Weights of a small GPT-style language model, trained from scratch on English Wikipedia: no biases in attention or MLP.
MLP neurons of a small language model. Each row is named by its layer, matrix (up: input weights) and neuron, and shows model dimensions 16-143. Each number is 50 + 10 x the weight over its row's rms, rounded and kept within 0 to 99.
After each neuron's rows, "fires after" lists the tokens most often just before its 100 highest values on Wikipedia text that the model never trained on.

L6.up951:68 48 53 43 40 50 46 60 36 59 66 57 43 47 53 41 51 45 47 73 56 53 50 48 74 54 49 51 54 59 50 72 49 70 54 58 43 30 44 70 48 45 43 65 33 41 54 57 57 35 50 53 40 31 36 67 46 48 63 35 56 49 67 58 47 71 63 45 56 38 40 58 24 60 56 69 66 48 52 39 63 39 55 37 38 61 48 45 58 63 69 59 39 27 45 52 41 56 50 52 55 33 49 65 43 53 47 53 49 51 62 36 43 40 47 38 54 54 40 32 59 48 62 48 57 60 42 44
fires after: " |", "\n", " the", " in", " 0"

L6.up77:46 53 43 51 55 47 56 54 41 57 59 63 46 49 54 42 46 68 74 56 41 70 38 62 51 47 60 43 42 47 43 51 51 54 39 49 47 27 68 48 60 55 47 36 29 48 46 58 39 53 41 34 40 49 57 28 65 66 43 39 46 40 51 55 37 64 59 53 44 47 42 59 39 57 49 55 55 40 37 66 48 54 54 30 62 57 53 46 65 53 47 56 55 35 64 62 63 35 54 41 51 33 51 41 72 48 56 45 42 52 33 31 50 43 51 69 54 52 43 54 43 64 68 36 48 48 61 36
fires after: " |", "-"

L6.up1139:47 57 49 41 39 54 55 46 47 74 39 76 45 47 36 38 47 58 41 55 68 44 53 41 68 40 62 31 60 50 32 31 61 63 60 67 46 54 53 51 33 49 56 48 59 49 49 54 58 44 42 43 71 49 50 51 51 55 57 55 55 43 46 38 42 71 54 52 51 61 58 41 56 55 60 45 48 63 49 64 46 69 43 53 52 60 70 58 45 46 55 59 53 41 39 53 60 58 49 55 59 44 38 51 55 52 52 44 58 43 37 29 52 44 67 71 49 49 59 54 64 42 68 72 47 61 59 41
fires after: " |", " 4", " 3", " 5", " 6", " 2018"

L2.up833:42 65 45 52 37 55 48 47 50 50 42 37 52 58 40 26 58 52 51 60 49 39 49 39 46 53 38 49 55 42 48 52 52 58 50 67 39 42 61 71 45 40 44 56 48 53 40 57 56 49 43 38 45 60 30 58 61 57 32 27 71 51 59 44 44 52 70 57 33 40 36 61 34 69 56 62 45 45 48 59 47 57 49 35 53 41 45 49 45 53 56 40 55 34 44 54 52 34 47 70 42 62 48 56 24 62 51 49 44 53 44 42 54 44 52 63 53 47 44 49 64 48 60 42 32 56 47 49
fires after: " was", ")", " is", " a", " the"

L6.up399:56 51 75 47 65 54 42 52 53 60 33 67 57 39 50 48 66 53 42 59 41 48 63 37 62 37 60 50 50 47 42 63 38 50 31 50 55 53 56 49 61 66 55 37 58 63 36 64 52 43 45 44 42 34 45 49 49 44 59 61 37 50 54 55 35 51 46 57 59 60 51 68 45 69 51 56 42 47 42 56 55 57 64 71 33 56 70 66 44 32 41 50 51 51 56 49 56 66 42 30 55 47 45 43 61 50 54 48 46 53 62 47 53 55 46 53 60 51 47 49 54 52 32 40 32 54 52 44
fires after: " |", " 2", " "

L2.up499:41 55 40 56 52 34 44 56 53 48 41 44 49 37 35 45 56 58 37 53 45 50 52 40 45 48 59 66 48 59 37 54 54 54 64 38 46 35 58 57 39 59 42 40 39 49 60 60 49 62 60 45 51 47 56 57 54 55 50 46 55 44 66 35 36 55 47 70 44 60 64 41 32 58 52 49 49 40 41 51 61 66 62 43 41 49 33 59 50 54 57 35 64 50 40 58 50 40 41 53 54 49 55 65 51 36 60 49 36 53 50 47 41 47 75 83 55 49 48 32 59 55 49 56 28 34 55 44
fires after: " is", ")", " =", " a", ",", " UTC"

L6.up964:40 38 56 38 58 45 39 50 40 41 54 46 42 51 34 44 43 54 52 61 59 43 64 46 54 35 48 38 45 51 50 65 50 67 66 51 45 61 53 49 44 48 38 55 71 40 42 57 35 50 48 44 29 43 58 35 51 47 54 29 55 50 50 69 55 53 48 57 74 38 53 57 41 57 51 53 37 56 33 66 66 40 59 40 57 56 60 51 44 40 66 60 50 38 42 67 45 54 44 64 43 57 61 49 51 53 61 43 19 54 57 58 57 38 47 63 55 56 51 38 52 38 56 55 64 52 53 74
fires after: "\n", " ", ",", " |", " in", " the"

L2.up46:48 43 39 33 44 48 55 55 57 49 43 53 59 67 60 62 48 55 57 43 27 58 43 58 51 63 45 66 57 56 49 53 50 60 45 56 51 37 56 77 40 33 56 36 50 45 53 45 52 46 47 64 51 63 59 47 52 67 44 57 49 62 35 50 59 58 49 54 59 44 53 49 27 39 59 29 41 62 44 53 62 47 72 54 43 51 62 48 40 54 66 38 54 59 53 55 40 69 42 42 46 64 42 43 55 46 56 62 52 49 64 48 58 50 58 33 49 35 54 32 52 59 49 54 64 25 46 49
fires after: " 2", " 3", " 1", " 4", " 15", " 5"

L3.up1271:44 56 54 57 50 50 41 63 42 46 68 48 60 39 36 41 53 44 27 65 57 42 39 42 63 56 71 54 47 55 34 59 54 37 45 33 56 67 25 55 62 41 43 53 53 68 56 66 40 42 50 34 65 58 37 58 38 46 60 36 66 64 53 52 45 51 62 37 53 33 53 62 57 49 44 64 47 38 61 55 52 51 52 54 60 44 44 48 56 44 37 42 46 54 60 32 45 48 29 59 48 49 45 45 58 54 46 43 37 45 59 51 64 55 41 39 52 55 33 44 36 33 67 44 42 55 56 36
fires after: " in", " In", " the", " United", " on", "In"

L3.up9:54 44 45 50 61 46 51 49 69 43 83 54 61 55 39 58 52 36 42 51 53 64 42 45 66 66 37 50 58 48 56 56 45 48 47 30 43 48 24 55 56 51 56 48 53 53 54 24 47 56 42 44 57 61 42 49 39 60 64 60 59 36 54 55 52 43 56 52 54 39 61 60 42 57 48 38 57 59 46 52 46 56 47 69 67 36 36 53 50 49 47 53 56 40 57 39 61 53 31 42 52 52 39 47 30 48 48 57 40 70 46 45 33 58 39 51 61 41 58 50 33 59 61 51 37 50 38 60
fires after: "–", "/", " (", " in", " of", "-"

L3.up931:55 63 55 27 49 44 59 50 63 76 50 35 43 47 57 52 57 33 46 44 55 34 50 53 40 52 45 33 62 41 47 74 53 45 48 43 65 55 68 44 46 40 66 44 40 49 52 43 43 56 63 58 38 53 30 58 72 56 44 50 68 48 40 54 52 53 54 48 50 42 32 47 58 47 40 51 35 62 46 59 46 63 53 26 50 44 49 49 51 41 50 44 43 49 63 49 44 51 58 52 49 51 51 63 43 59 37 52 33 51 41 55 54 52 63 53 57 43 50 42 51 50 45 56 45 52 63 59
fires after: " was", " were", " are", " is", " also"

L3.up715:50 51 35 54 40 40 33 51 38 55 57 58 48 40 68 48 47 64 42 44 46 38 61 38 65 41 60 33 60 47 44 66 62 35 63 56 55 50 27 62 41 76 64 46 58 55 59 30 58 49 29 54 30 58 65 51 56 53 50 41 52 42 50 47 52 54 38 72 41 32 38 59 36 61 65 53 49 38 63 39 61 66 50 32 54 57 54 58 46 52 56 45 54 38 34 57 40 45 55 55 58 32 39 53 52 40 58 58 62 48 50 57 40 56 63 61 47 55 51 43 46 50 56 67 41 49 67 48
fires after: "\n", "-", "|", " UTC", "DST", " zone"

L2.up128:42 56 53 51 45 62 11 58 59 32 44 48 61 39 52 66 41 56 43 48 44 54 51 56 57 48 69 45 58 54 46 39 33 39 53 61 37 67 52 49 41 51 71 54 50 47 49 47 70 56 26 63 61 42 55 62 61 52 52 41 55 34 53 58 58 68 56 55 55 44 56 26 48 35 36 20 58 48 43 51 69 53 56 43 54 61 64 51 48 37 57 62 65 50 45 38 39 40 61 53 63 46 42 68 48 49 55 48 39 59 51 50 51 44 51 48 50 52 47 51 56 59 39 48 50 56 51 60
fires after: " the", "39", " a", " to"

L3.up441:29 47 52 48 42 40 56 51 50 55 40 42 49 58 53 53 50 53 55 54 45 55 41 48 50 58 56 55 44 44 40 52 52 67 52 33 68 53 64 42 43 62 48 43 64 42 54 59 60 46 59 39 42 57 58 51 47 78 64 48 62 53 51 51 59 39 63 55 61 36 68 31 51 43 42 52 43 48 54 49 58 58 45 35 47 48 47 58 63 51 63 39 43 62 52 73 43 67 37 46 57 37 60 40 48 48 64 51 41 35 56 54 51 36 41 49 26 48 58 50 42 35 48 65 54 29 43 49
fires after: " |", " L", " January", " September", ","

L6.up213:39 51 41 65 48 71 30 62 53 48 49 40 34 71 53 67 35 55 88 54 48 39 35 48 50 40 48 38 63 49 56 49 59 54 50 65 45 43 61 47 52 51 49 47 44 40 75 47 57 56 42 70 48 39 55 53 51 60 45 50 50 46 35 41 46 66 54 50 32 57 43 58 58 63 48 61 50 45 48 35 53 45 49 59 55 41 60 44 46 57 46 44 40 68 52 44 39 49 61 38 35 43 48 61 59 47 56 40 53 60 42 41 54 29 49 37 42 59 58 44 47 48 64 51 60 52 48 60
fires after: "|", " |", " ", "\n", " by"

L3.up1119:57 38 33 36 54 37 60 54 55 63 39 48 54 67 37 59 34 28 36 65 40 55 40 23 48 57 41 62 44 44 51 57 40 44 48 46 60 47 39 51 54 49 51 51 52 60 50 41 65 51 31 48 55 41 63 60 50 44 57 37 62 44 52 56 59 67 44 28 30 52 43 41 70 58 52 46 64 45 54 42 57 44 43 61 65 57 38 38 71 54 71 47 36 42 39 28 56 34 51 46 45 41 62 57 54 66 51 42 63 55 61 47 46 54 64 51 45 48 54 54 40 50 62 63 57 52 46 50
fires after: "\n", "-", "=="

L3.up484:56 43 28 63 67 62 60 52 42 63 68 36 43 59 45 61 48 60 27 47 60 46 41 50 56 46 49 47 48 45 61 68 61 66 31 49 50 28 47 60 54 69 66 39 34 60 55 50 50 18 55 64 60 69 52 65 50 48 61 59 25 50 47 39 54 50 72 43 63 45 29 71 35 64 41 50 55 41 53 43 43 61 34 36 46 55 54 55 44 53 38 59 39 37 53 64 45 41 27 56 49 56 68 62 53 57 42 57 43 45 52 62 58 50 45 57 68 39 31 34 43 43 59 42 45 42 48 56
fires after: " the", "-", " in", "'s", " music"

L3.up783:34 63 54 34 49 58 36 45 55 36 37 55 62 51 56 36 52 45 36 42 51 33 59 44 48 37 54 60 63 57 59 51 25 48 54 58 40 44 51 56 50 42 44 62 41 64 50 63 41 47 40 32 50 41 33 45 41 66 51 41 45 31 64 39 55 56 59 52 62 53 59 52 45 40 54 47 46 38 48 45 55 62 70 60 47 61 54 43 63 44 54 55 62 62 42 44 48 49 39 48 54 55 38 63 64 47 49 60 65 35 52 49 51 48 40 52 47 64 59 71 46 54 48 78 53 51 57 47
fires after: " a", "-", " the", " an", "The", " newly"

L2.up344:44 62 48 49 49 40 36 48 52 51 60 68 55 37 47 45 48 55 59 60 34 45 51 52 31 47 49 63 54 56 30 43 53 59 34 70 54 57 50 61 68 36 50 48 47 43 52 66 57 54 49 44 53 49 33 55 35 47 52 47 78 45 42 51 50 63 60 66 38 43 32 59 54 48 46 48 53 46 39 50 38 38 58 41 57 51 37 41 62 47 38 64 48 56 66 50 58 44 56 53 55 48 47 56 46 34 47 45 47 60 45 47 45 51 60 68 60 53 42 58 36 53 57 50 58 71 30 71
fires after: "\n", "==", "-", ":", " |", " ("

L3.up358:40 40 51 48 64 54 45 38 44 53 70 53 53 48 68 48 56 49 48 27 59 52 67 41 46 41 46 41 49 36 42 32 50 51 47 42 65 35 47 32 29 51 78 42 46 52 56 59 42 66 36 55 63 40 36 53 42 46 41 56 33 59 60 38 46 58 48 58 43 49 43 61 40 47 32 46 65 41 64 70 39 40 40 77 53 45 40 52 66 57 45 42 60 66 50 49 43 50 58 58 40 46 27 50 63 48 66 64 54 59 46 54 39 59 63 60 55 69 31 47 45 41 34 56 58 46 59 40
fires after: " the", " of", "The"

L3.up1065:64 55 38 49 58 57 56 39 40 35 59 36 47 36 38 44 43 41 38 51 43 57 55 47 58 40 29 49 48 44 45 52 53 49 52 49 54 57 59 54 74 37 46 40 42 51 74 55 54 58 49 65 55 57 50 52 63 37 53 45 59 38 55 42 54 36 54 57 53 39 42 54 42 52 53 61 48 47 59 45 55 32 46 59 42 46 51 45 44 43 62 55 67 64 52 41 39 54 52 61 49 59 55 54 50 72 41 35 44 57 49 59 37 38 43 39 46 42 50 41 41 40 46 46 59 53 56 55
fires after: " on", " in", " of", "In", "===", " In"

L3.up336:69 56 46 44 56 61 46 41 35 62 65 46 31 45 42 51 50 59 38 55 58 48 59 38 79 59 62 43 66 53 63 56 54 53 50 53 48 59 37 47 56 67 44 55 46 50 40 44 51 45 42 49 58 52 73 74 50 24 57 44 57 62 54 40 33 51 49 63 43 37 46 38 50 58 42 41 37 38 39 59 39 61 48 59 63 51 36 81 50 57 49 46 50 39 50 57 31 33 44 54 48 53 54 49 52 44 57 42 50 42 49 30 59 36 68 61 52 40 48 64 48 37 56 56 51 49 40 39
fires after: " in", " and", " of", " on", "On", " over"

L2.up569:54 42 52 60 59 49 65 58 50 46 56 64 51 61 57 45 56 63 57 55 47 51 43 42 41 48 53 54 50 57 30 46 48 53 66 58 37 62 41 52 52 41 51 61 57 46 59 31 61 53 33 58 58 65 51 64 47 60 39 48 46 71 42 49 61 35 49 68 53 46 30 55 54 53 53 50 57 59 36 45 48 49 46 61 36 38 45 62 48 61 62 55 47 51 50 46 39 52 53 40 39 57 54 72 48 65 51 57 43 59 61 48 42 59 50 37 43 42 52 36 47 57 50 61 40 41 48 40
fires after: " |", " 4"

L2.up424:39 56 33 41 59 52 68 62 54 76 41 38 50 59 60 55 52 43 51 34 63 29 46 49 28 43 64 60 48 48 39 49 42 64 62 55 54 46 64 58 48 55 50 63 45 33 56 52 55 41 43 59 61 51 52 44 30 44 69 36 49 50 60 56 64 35 49 49 18 45 55 38 45 53 40 45 45 48 51 66 49 58 43 55 62 57 75 46 63 65 47 49 49 34 57 39 34 45 61 62 46 68 51 57 39 60 44 49 45 68 51 30 57 47 46 60 44 47 56 53 42 38 49 62 57 44 49 50
fires after: ",", " a", " footballer", " and"

L2.up304:62 48 37 43 43 44 53 43 47 50 57 52 43 50 34 41 40 62 43 42 62 42 39 50 43 60 36 58 54 38 57 56 49 55 51 68 35 45 44 50 51 46 50 60 57 41 48 55 55 59 56 57 64 50 31 28 55 42 39 35 61 50 38 55 44 45 36 64 48 42 36 56 49 46 51 51 48 50 36 55 52 50 60 63 43 51 58 56 40 46 74 45 54 65 76 54 47 54 65 58 52 53 57 58 74 38 45 68 44 32 60 53 42 43 42 48 68 42 40 44 59 37 65 55 18 47 56 73
fires after: " |", ".", "-", ":", "\n", "/"

L3.up88:62 63 47 36 45 51 32 24 33 42 45 66 58 41 56 45 60 56 40 62 38 42 41 50 52 49 46 42 55 50 49 44 62 59 60 36 50 39 40 63 51 44 51 66 40 46 44 46 48 51 44 52 58 39 46 48 58 40 45 42 54 43 52 50 38 50 49 46 67 35 54 47 53 43 43 41 58 36 37 48 56 57 49 71 36 55 49 55 61 54 69 39 57 50 71 50 65 55 44 47 53 50 50 59 38 51 49 64 37 67 66 63 39 55 54 52 71 50 41 66 45 61 41 58 40 60 43 40
fires after: " +", " −", " of", " and", "–", " d"

L6.up286:68 34 61 46 53 50 50 61 48 35 62 35 54 47 51 53 45 61 41 58 38 40 48 49 83 45 59 59 49 56 67 58 52 50 49 47 48 51 51 39 49 43 53 37 39 58 54 49 55 32 52 63 43 27 41 47 32 48 75 41 51 67 61 40 54 66 55 35 42 48 64 40 44 63 56 42 53 41 53 36 61 53 33 52 43 46 44 45 57 43 56 39 39 49 40 46 36 45 44 39 61 14 51 55 71 76 65 71 46 63 40 49 50 39 42 54 48 60 52 43 60 36 57 57 62 82 56 55
fires after: "|", "\n", " and", " on"

L6.up579:45 55 60 47 58 74 50 41 31 43 62 39 60 48 48 47 44 42 37 26 48 60 47 50 68 37 59 53 48 58 34 46 59 52 46 54 50 57 47 56 66 62 48 46 50 53 64 53 43 58 50 32 55 58 51 47 56 47 44 70 34 44 65 56 61 53 59 64 49 55 28 39 43 44 45 44 61 41 54 63 48 55 42 52 41 57 58 48 73 43 51 51 54 58 45 40 44 53 84 51 56 47 43 56 59 50 59 64 55 79 57 46 37 47 52 34 51 62 50 45 46 56 41 52 57 55 52 54
fires after: " the", " of", " at", " on", "'s"

L6.up417:53 48 42 32 64 49 57 55 43 45 49 47 51 50 38 52 59 42 39 52 61 41 56 37 62 49 45 34 44 56 37 76 41 36 41 58 36 44 42 41 36 66 39 40 48 46 49 40 66 56 55 40 55 50 57 59 47 46 37 44 60 39 34 42 46 76 48 59 40 46 35 48 52 50 62 55 34 54 47 62 48 60 47 54 42 50 62 50 64 64 60 61 37 55 26 62 24 76 40 61 51 52 62 48 22 51 56 50 42 53 47 38 45 63 52 53 58 52 57 53 47 66 51 39 38 54 49 48
fires after: " the", " a", " and", " The"

L3.up297:51 39 49 52 39 46 58 51 41 40 48 56 53 47 46 53 48 50 43 58 65 36 46 63 55 57 58 55 41 54 59 29 46 61 54 46 45 56 57 61 48 68 33 55 45 42 39 47 46 52 30 35 42 42 38 39 21 69 58 53 34 62 52 55 49 31 66 59 73 50 71 52 35 47 46 53 40 43 49 53 52 33 47 39 52 67 34 49 47 48 63 39 54 39 49 53 53 52 44 46 57 64 53 53 53 54 57 35 68 33 35 53 50 54 34 62 61 52 59 45 38 48 64 66 40 49 54 54
fires after: " |", "|", " of", " the", " his"

L2.up1157:31 60 51 46 47 55 45 69 54 65 51 74 43 56 54 47 38 36 48 45 53 47 53 67 66 47 29 38 49 59 52 42 44 47 68 53 37 63 48 62 45 49 53 40 49 54 40 55 46 66 45 35 52 61 42 42 53 53 55 53 52 53 42 38 45 53 52 47 30 42 59 63 45 53 27 42 61 52 50 66 36 46 60 54 48 46 51 43 53 41 33 38 53 46 58 64 34 55 44 67 54 46 51 69 55 65 58 26 63 43 33 54 20 53 46 47 74 48 57 51 52 44 51 75 50 48 47 68
fires after: " the", "|", " based", " Syrian", "\n", "ath"

L3.up456:70 40 56 50 60 54 56 48 47 44 44 61 57 50 49 29 43 67 53 66 46 33 53 23 36 50 39 33 39 37 35 49 27 52 68 60 75 39 67 56 40 44 49 61 38 58 48 67 39 39 56 60 57 64 45 54 46 47 36 50 48 40 46 35 59 34 73 61 60 51 32 45 47 63 39 41 47 45 41 51 53 62 43 71 45 35 62 49 61 46 65 61 48 54 29 53 46 61 50 52 57 52 35 43 36 54 46 41 43 48 47 71 45 58 49 70 54 39 58 55 53 38 44 57 39 55 60 54
fires after: " was", " are", " the", " is", " were"

L2.up96:65 54 47 50 43 40 46 49 34 57 64 48 43 47 55 44 49 59 47 54 50 45 60 25 50 39 42 48 60 48 43 48 47 33 49 64 48 50 33 49 59 53 43 49 47 46 45 41 74 47 45 50 56 42 28 69 59 59 70 53 38 36 45 56 52 58 46 40 38 40 34 57 50 60 45 46 49 42 50 46 37 55 51 71 51 49 47 40 70 56 47 56 46 43 63 55 44 62 43 56 33 41 64 52 46 35 46 48 68 38 41 49 62 60 59 45 53 42 41 44 43 60 49 62 57 36 37 68
fires after: "\n", " ", "-", "|"

L3.up1074:48 39 46 14 53 33 41 62 60 41 57 65 49 54 67 78 39 62 54 41 56 45 45 38 44 53 37 47 53 56 41 76 48 37 45 63 43 50 32 55 45 23 44 59 48 57 56 51 50 36 46 62 48 40 46 56 32 47 55 43 40 54 42 46 64 44 63 64 46 46 38 74 46 43 34 37 45 48 44 45 47 37 60 48 56 29 54 47 64 64 68 47 47 55 70 58 55 43 52 47 41 31 55 59 43 35 64 61 57 62 64 52 56 47 51 48 60 61 64 40 46 63 64 48 49 45 39 33
fires after: "|", "\n", "-"

L2.up175:51 23 49 48 47 49 55 31 52 40 52 65 52 69 70 46 61 66 38 59 48 52 69 48 51 42 44 63 61 56 45 58 67 44 62 49 30 58 34 51 50 53 38 51 61 55 56 55 48 62 45 63 64 30 36 53 38 61 42 28 34 52 52 42 59 63 40 57 59 27 40 55 35 54 62 50 54 35 49 64 59 42 65 62 45 30 48 28 51 50 33 49 56 53 55 50 53 59 47 55 43 64 68 57 49 27 60 49 48 53 43 61 47 45 53 51 48 49 30 39 54 52 56 50 53 52 56 70
fires after: " (", " the", " \"", "\n", "-"

L6.up192:57 62 48 26 56 68 39 52 69 54 43 76 41 41 54 62 67 60 67 64 45 19 43 35 45 57 40 43 49 51 56 63 69 50 73 36 52 51 51 46 50 49 54 51 60 34 56 73 57 46 58 48 42 27 43 31 48 44 41 51 58 56 49 46 46 42 48 44 52 40 43 29 54 55 61 24 51 50 46 60 54 55 60 70 50 48 29 38 42 50 59 45 52 40 39 49 42 44 55 49 48 72 39 53 50 37 50 48 63 55 51 42 57 45 36 43 59 46 45 43 48 49 73 34 56 65 51 49
fires after: "|", ",", "\n"

L2.up526:57 36 45 44 46 61 59 51 43 55 43 19 45 33 44 60 57 43 39 51 48 33 45 32 46 40 58 61 51 50 50 47 52 61 41 64 56 42 46 62 50 31 41 47 48 47 39 35 70 57 65 43 61 62 43 66 51 42 70 51 44 35 50 47 51 52 50 42 44 40 53 44 45 53 57 65 43 64 63 42 55 50 44 39 52 40 47 25 72 52 45 69 52 65 50 60 46 58 40 68 37 46 49 37 57 57 45 46 60 54 37 48 47 41 52 43 42 39 38 57 49 37 67 49 55 41 35 27
fires after: " a", " an", " his", " and", "'s"

L2.up500:76 34 60 41 71 33 49 44 56 56 60 39 51 57 45 57 51 50 68 65 39 67 52 39 53 56 52 43 56 49 56 68 59 50 50 38 65 47 56 40 57 45 39 57 57 33 61 39 57 58 50 37 71 41 44 51 53 70 64 40 49 43 34 42 49 41 57 40 42 50 40 51 49 45 46 40 43 58 55 68 68 50 39 52 43 47 46 49 46 44 42 62 47 50 57 50 60 39 48 42 58 47 44 42 45 54 55 50 52 52 53 26 44 38 63 38 59 40 49 40 51 42 52 39 46 62 37 50
fires after: " in", "In", " (", " In", "On"

L6.up1210:36 35 48 54 42 45 58 56 56 74 48 39 43 33 39 49 35 53 61 69 51 69 56 36 35 38 67 42 56 42 32 30 57 60 56 53 59 53 44 46 55 64 66 47 66 58 41 64 48 49 46 48 56 59 55 53 48 69 64 83 43 42 53 55 51 50 44 39 59 54 44 45 57 60 35 49 43 54 48 44 45 50 52 50 50 50 43 55 32 31 52 42 39 55 57 43 51 54 81 47 61 63 53 69 35 60 42 55 65 58 53 43 65 72 54 53 36 46 46 52 64 55 31 62 32 50 39 37
fires after: " |", " 2", "|---|---|---|---|---|", "|---|---|---|---|---|---|", "|---|---|---|", " 3"

L3.up1200:61 50 58 49 58 55 57 34 64 46 51 55 47 55 68 52 66 44 37 45 56 34 51 49 57 62 50 48 57 44 52 58 45 51 56 67 41 42 35 55 41 41 49 47 42 51 44 67 34 69 44 46 51 39 49 37 49 49 51 40 59 45 56 44 62 34 62 52 32 45 55 54 53 49 30 49 57 41 60 54 40 49 35 60 51 58 54 58 55 54 45 36 46 33 55 54 32 67 68 60 70 60 43 60 33 52 53 44 60 50 45 50 51 47 42 49 52 56 45 47 40 62 64 59 55 51 34 55
fires after: " the", "\n", " The", "the", " elected"

L3.up1013:45 52 69 46 48 40 74 58 41 45 48 44 46 40 42 57 53 49 42 69 64 54 55 57 70 49 57 63 59 46 70 38 42 54 38 50 52 31 54 63 55 38 47 53 42 53 53 50 61 59 51 52 45 53 46 55 48 48 21 64 68 59 37 67 47 59 44 62 60 42 48 49 48 47 49 37 37 40 43 41 56 54 68 38 53 64 56 54 53 57 55 40 49 38 54 46 56 70 53 49 64 57 53 55 37 45 40 68 38 61 30 52 44 49 62 50 42 60 48 51 32 50 50 60 36 42 45 50
fires after: " to", " did", " can", " would", " may"

L2.up1211:42 46 59 57 41 55 45 65 52 54 65 59 37 49 47 57 66 69 48 52 46 45 50 50 61 54 54 54 53 47 46 34 46 43 53 59 67 57 37 40 66 31 50 67 32 62 51 58 60 59 60 48 44 60 43 56 32 35 42 51 73 59 53 42 34 45 57 63 68 56 62 62 38 39 46 51 37 52 54 57 47 45 53 25 49 42 55 29 44 52 45 58 44 56 67 41 52 39 36 53 41 58 41 67 56 55 34 61 33 39 38 67 54 51 33 68 57 62 67 52 53 47 61 48 52 42 69 39
fires after: " to", " can", " also"

L6.up965:65 41 46 19 53 69 41 40 43 41 41 52 29 54 44 37 55 38 59 64 73 42 46 43 56 55 61 42 66 52 45 43 71 68 47 59 63 46 73 64 42 65 50 32 61 54 67 69 65 49 38 46 34 32 51 51 63 39 74 57 55 45 64 42 54 67 59 60 60 59 38 47 40 47 51 49 50 54 53 56 46 65 42 63 65 50 60 45 63 53 58 37 51 47 52 49 56 51 61 43 49 32 55 38 52 52 63 48 45 55 40 52 48 35 57 52 54 48 54 46 48 45 42 25 44 84 44 27
fires after: " |", " ", " the", "a", "\n"

L3.up268:64 28 61 50 74 41 59 51 48 51 54 39 51 38 49 42 70 43 54 61 65 41 52 45 65 51 48 58 52 45 51 65 46 57 31 52 35 59 53 44 51 57 45 58 59 46 66 59 51 50 53 27 51 44 43 50 46 61 63 58 33 37 21 55 53 62 48 54 57 70 57 70 51 58 46 55 69 71 38 58 56 51 55 66 66 56 55 37 58 26 62 44 53 47 49 58 48 42 57 62 33 57 52 29 43 68 47 32 45 45 38 53 33 40 54 29 50 77 49 68 49 53 62 40 42 54 30 46
fires after: " in", "In", " In", " same", " this"

L2.up202:43 53 65 61 72 41 43 46 46 46 40 62 51 53 50 33 41 53 55 57 56 40 50 31 59 47 57 60 41 50 40 46 66 39 63 36 39 47 45 38 51 48 62 65 48 42 46 78 49 43 69 39 55 30 56 48 33 51 39 47 54 60 32 47 59 60 65 61 55 33 44 63 38 46 41 62 54 42 38 57 47 55 51 47 64 43 49 23 53 41 32 65 40 56 53 49 47 29 48 48 49 43 36 42 33 41 64 39 56 54 47 42 46 58 34 37 55 55 39 55 59 45 53 60 48 57 61 44
fires after: ",", " in", " March", " (", " January"

L2.up589:65 40 56 43 60 64 45 51 47 48 62 52 31 46 54 34 39 37 27 55 65 53 52 54 72 68 70 45 64 47 45 59 52 48 57 40 40 59 39 60 54 50 54 46 63 67 50 53 57 56 48 54 57 49 55 55 50 59 68 59 37 59 51 57 56 52 49 49 53 40 50 61 33 44 49 40 36 43 33 43 47 54 39 41 43 37 49 49 48 47 63 60 50 35 53 63 38 34 35 81 52 39 57 39 62 68 48 44 35 44 40 59 47 44 46 38 53 46 42 66 58 50 58 51 48 38 49 45
fires after: " the", " in", " at", " this", " late", " early"

L2.up442:32 50 65 51 50 37 49 50 39 49 52 40 55 48 52 47 26 46 60 52 33 49 38 37 51 70 55 58 43 51 36 53 59 50 52 53 49 46 58 54 54 52 58 54 58 56 50 49 51 51 43 36 63 59 36 46 42 42 66 49 68 40 53 61 48 69 64 46 36 35 44 61 38 35 63 47 37 70 47 73 54 33 68 41 36 58 55 42 47 34 44 55 40 24 38 51 37 51 46 53 50 39 73 37 55 57 52 50 51 54 53 36 46 50 62 53 57 62 44 46 61 60 56 60 55 53 38 49
fires after: " in", " (", "),", "In", " In", " June"